config.toml
n_kv_head = 1
head_dim = 64
norm = "layernorm"
rope_fraction = 1.0
init_std_qkv = 0.0365
init_std_o = 0.0
lr = 0.00135
batch_tokens = 65536
doc_mask = true
steps = 5504
MLP neurons of a small language model. Each row is named by its layer, matrix (down: output weights) and neuron, and shows model dimensions 16-111. Each number is 128 + 32 x the weight over its row's rms, rounded and kept within 0 to 255. Numbers have three digits each. A neuron's up and down rows have the sign that makes its largest values positive.
A block is one neuron, or neurons of one layer that tend to fire together. After each block is what it responds to, as a language model described it from the Wikipedia text at the highest values.

L2.down110:091132108130154116129159129151160172132108142159125091199121148101091135078084099097112115141154163092118142145176081106076104165118114122135106125144215068121146105167169134073140145142131103203139143123131074106140095164146105110150122140117070157151108095101157187120131062135166137070
L2.down184:206128077170147129128132083087179092135148111143143101181170172160198152123187158122134179161079252057175159068130121130143103132123103131133133080162197150135112150100113094071080104131124163126060077117145095129141133152094059116180069109103130145138120131146102133130184107082054117101
L2.down701:080148060156125174212152066114096137126093106065156138101120146165129146140141076058167143116104244126148178126096152118106180075106109139160077122136106175108119116158085139054128121116134108131150146158144133160106141152098151125149174070158187132130107090160117175116100136108131102123
L2.down799:104143114067125189182113196151092095114118150086163098143072084134173163149147087154199171125094194153110176109162135120164078142125143158092155123148117145127183132121126076129115102176113126087121115130144124113147038082093149120141081129158143136191131134128115147078088189129094191098
Description: Fixed-phrase prepositions. Function word completing a fixed phrase that introduces a name or noun, mainly "as" after "known"/"also known"/"such", plus "due to", "along with", "in spite of".

L6.down765:144119188100079092100068075096192101146128170066107133105098074067155132143130108108157075156118140185129141119185122129125180152150135112151077230098145089117152107175094151148117137167098153085085118134094110121062115152120142162061148147157117123148095110103138102091084097132181086132
Description: Fixed-phrase second tokens. Second token of formulaic openers and abbreviations: that in Later that, day numbers after On, periods in St., c., Mrs., plus by, follows.

L5.down152:140161149133133155116135110098176168078164149164072117131149098175134139112098106168119102140134190152101108104132125136156101100126086143166156134159112094179136125081189147159109102137123131094089110123079163099141133107134131081156131152143103141169138177214153105095130184165092118132
L5.down262:113118133128075131145111128109129140141152193202092125117135074094152148114166093138159163069121151072169174073069167145103091130145114158152146137118156155125169117105078134145122109182095162105071139108136130138044147133147163116147165084197153124099091112148104176171091146163144164131
L5.down332:136155044075047172102116100139121140096123115164058160128187113147153111096100107170149131157122255138113129144095152136128113119123122102139159147094135105129127073097149157073129155110115111113121163165120111135086112188093106140131116207139125153084071096148116170099165193175120176169
L5.down345:100120127157115190130112110125110155132157138102122135013153179122101123102072098093111118189118255100159111111084102111072144211182145134131105169140167176120155115101126155114116087101165139108124126171097116129154099123140133168180097136117103120107167128108078143097108150144126098153
L5.down357:119148077164109157120151149129144179090111141141180121130138162130066137145126088079192080115158210128163151113130099082090120174124120139162091136175083125086126120173176087065128178139124137102173133079080164177110086122128102106098116166161109134120087162131115173058124123133134112091
L5.down368:147107080122126081115115218122101121151147158131165087126076152070148149133179155097161129085166108135137127145119112137139194060094097126114105163119147173081116120213155130108151128146138098147091139123134157115122157088129115118135066071142118092114183047139159150132098152180139153097
L5.down373:099102169108204139102154115080149074112056137103162128102105109134079108128116087106086104165093240125127081128124173116125082089121112130135128085146124104103143111055136143090126146121127115131090072132101139119175161127092075105136154125125102113136110123179148127160113144164118159143
L5.down457:142124154191151165126120093110075140119147144149116115082172129100142177121117148144132100101156251131128140110122138114165131088130106155171109056161147106162145077166129153087147102141190151129147134150153106073136094112085132092102146133159124106134181076167126142136109133167103085180
L5.down475:082128143142144089123134169107198141117131121071162112146107116078115129083181132089122183127102154125057076110096167144115169129158143124111099170103113095121096157133131067115039094145125140165125180115067063166159084191114105076158089111154150127177149156078142125152130129124153092095
L5.down531:134134115151189149125186069094175087127108130087097141223117161106169082182132103123144101154107106162096205129113155116056156115103118145184158129185127149114101054201100134085134104128125113124119113174164152105068061146103139115152094146149145159161124125148053148124092172138118092166
L5.down648:095172143149120133132088124173144146123102091097173129129134125129129150125127092129044157187181230078088126128072143125110171170120136115159094032192126107097118140061128170135100121117171177111120105098080124141138113131081154143082140107187156167126155144116116182108100133152140072090
L5.down657:113158159088164093069156146086162121111121074160127141137137148109081117163104123110133189137138227103135118183176087094103183155173140112070135104162166169155180151137102118193121119089152126111145181146137130137085120150101140081081122125094090162199141122140190088158125142111151166132
L5.down665:138120124134123162151120130147153126077144144099207091065149169134130106191116078147095100156115229097153069122098157176107158118130083104162077097157166190126185084103111102143144116149170151149106155107082112106106087157122148118105122170184156090149118166149148185159147132067101147150
L5.down721:056087122120120170161117126107151175202101136190199119144138107151138075116145110174142073133133082168088133101112092128140127072081167128148148186168096160118160123095128133155111138152126176153104120117112114141121096203115102130158132115113146080142108146169103099127088190201115104130
L5.down764:123085104119057175133111124132228124129151182137089098160121133083123104136171174119115077217153175118119123125185129155107064134191142136188115084121144105101056144158165143146144124103152186128101120103114122195074146080147130174134115120180089124084153195115141165132117140146143147139
L5.down772:150115131147129095130118185165062086127100087125151154172123112186115104107174103123153095192214231140134106122168110176123118122170101112204129146135140117166122118127073094124048126071130089114128097118152143182165127157168156072145097202175100153130134134173065081151139072154143053115
Description: Appositive naming connectors. Words after a comma or noun that open a naming, example, or qualifying aside, such as called, also known as, such as, colloquially, probably.

L6.down93:069152127145110139141116214102102108107206117130172079103151145129141090108086104133168090152130129178123180154108153070144152172150127149133127156166102128138174124152130137115122201090160140118079132084132113118141096118157091180135100117129150167130130119141090172148114100090126146163
Description: Copula and predicate adverbs. Copulas is/was and adverbs (-ly endings, also, generally, relatively) just before a predicate describing the subject, e.g. "it is difficult", "extremely popular", "making it the largest".

L2.down304:135124191191025154078190186127145122114124120136098092128079131075160117091167135073165138113105091162158149128086123144177099090124154171106118072133143137085120161161127102147181138157144086053152091185192155093129116116165159134163140152171128071058115156098092121154127155093127149161
L2.down558:120101140103094091128106165113106166141109150170114096146196154140133114116110092094145120116103147136200142112110077138083179127136127140164115060127170102093075126084133113142126193120214146109129099160184141100115114124112157173132170110127157090167136122123112110070120110114096101196
L2.down619:110143136117125142082182152164152208088171176149082111067099156148103085103115160122075102083090074182134091179133116089100133104090141062104110143119147130125196162121119142121145149160139115149086096132100079118170160128087122141132097076135134125135157122139121109105097112112145159161
L2.down649:132130144082140060087084177156136162130202073093128128216113154106138097158129082115138158140082157156041138172224139141088150161170129184139145187131116124133133108101131087135134072192129109177124171154120187090082105116063135106118109110122115096191116144103113101112155109109122230128
Description: Abbreviation periods inside names. Mainly the period after St in place and person names (St. Petersburg, St. Clairsville), also Mrs., U.S., i.e., and the apostrophe in People's or Women's.

L5.down66:092117104134091142106134131068105122141104092119154148123065161102091111119153184137139115125130184112071084075127088174191193129103100145084142158126194130102194085176136105112069153074138184149108107064098093151170068107185143116166092126126099150095141162148154190173160151116109115119
L5.down208:096110145112127171148144067118109150179167171116138135111153155105171160125177067081144119143115169102105149142084128126153161077130108098175147055138103176118125091109145148119163118138145147147131135180067127240154095102111128154126166146150109155177131083145137102140160136115102108139
L5.down218:134151156114156101148123112120098095117139080119137099141115100087191154147129137091116133113121080157187092092128094178112137076138153145125075175134154100107087146026153120172140116143137135184121195142100160134159167124179127124139100095128154096139134130076124157068116184107145146066
L5.down226:074117164106080168077176169155148209111104137148094081105147123149099146096095107151136157123143140100099157140116099170114150185153187171113157196096138166147087112159137178131168127171086112090111142097168173086084134105142134046110152153147151119087102130155145139175128189110158090164
L5.down518:112101086135127057079137149120101155103077172152145166087172088109144080059081103149103121143136194119092101153143105121157134127163079134109088223079119061146091122106150129135086143137146097127143143156064098178161148135161099161098127116163133092117101120176122141145165113088137158150
L5.down559:076159109108124122126085147127143187117137156143136147114188120162138113103103137129152077044124042172202096136115140128100164179134095135103121176115113128134168134059116140115202110090132135116104160141188116136104136171192141115151151168123057163123149155093110184109069123126141146167
L5.down594:137126107103160172130115155103166096093148157222141108124124125163101083162150141190113145125163096081135176143108148118087048125160118122064168089161147158130148082133160142119191188119136103190123159178190110138120121107158121125114141129130097125190123099140122194111159117091154110116
L5.down613:140099076103139160116146126167099134113195123125120174156116119114190113161130110149134107143122076120137134085154110126113114139065132153164050055092164084133100122089115019152202161147097151155112150188132144093075155160141190127155103113159104145140167127136079094107076050106157147101
L5.down631:047176096142088100126102112172162169134168124061182149099101125146053141146091113147086130054130113103105137128196177126151134109140154096158081071081177083151207099100095109126142152169141118159110160128179130105137133078098159119158137173177082118156158164077130133119082095138168093157
L5.down677:128165120161127144105187129113160081081159131161094135178105188113075131048177113085166112144131110168131121110122178141111175163192143103113146183131104071149122133117104154099143054104192162124157094155079114115138156157108161090154049099143113098126147151179180084123219126068139152151
L5.down679:123098096137151148100096134138121120095154193173140145133138115112125108059100139111147096131151206147081103169157126141124185163181167112092108040153100178072156178093119146134089105126101186165155127037201181125074099133128103139131183092162160130120118112021116065106139133060118162117
L5.down693:085097105154115145130123118150177138087132104141134155151121157181109117174153105113148155149137129101099121123144134159050160089193100075072125094077085190098109073135080133111143107162067191089156096165110138031150162160145142112123119124144120128141113118172084125135135132164170078128
L5.down712:117118163100104104182145125173095124147069153158114121057133128117134139131080118147118148095074073109155144113179123166131136113099144085118142078132144111112061172100090130124140126175167139106142142149151179137129191044089112109193141118095123157080153117095113106186098117133144132093
L5.down719:104157131108142141171140106153110060120143159166155120129128115159143067140165177106109079162123161076088117151160135119102137135053074121168144126107059107188120124128073094080102131172145105131168088169134132123152139150123109156115072115123155129155138070096133071140203106162122106153
L5.down813:106183160048079149134126141170170160149123118083100120156206170110141123110129090106135099112098180101069102119089161111133088150111138144110132130146146162185158141104159166159101156137141115122108132135129166084120163135111208100144153166204139163186088194204132067083116099116129109163
L5.down824:141131110068144110106108160154130157103139134152119136137150150057133152044196120156132100156084087184119128088138112068200134083102217157138131095082127079114085129113143106169143135153098118098104199099115107096098147136144204139146157133047124140109194137105193155145160058151150150125
Description: Mid-name punctuation. Mostly the period after St in place names (St. Petersburg, St. Louis, St. Martin Parish), also hyphens, apostrophes and minus signs inside names, compounds and tables.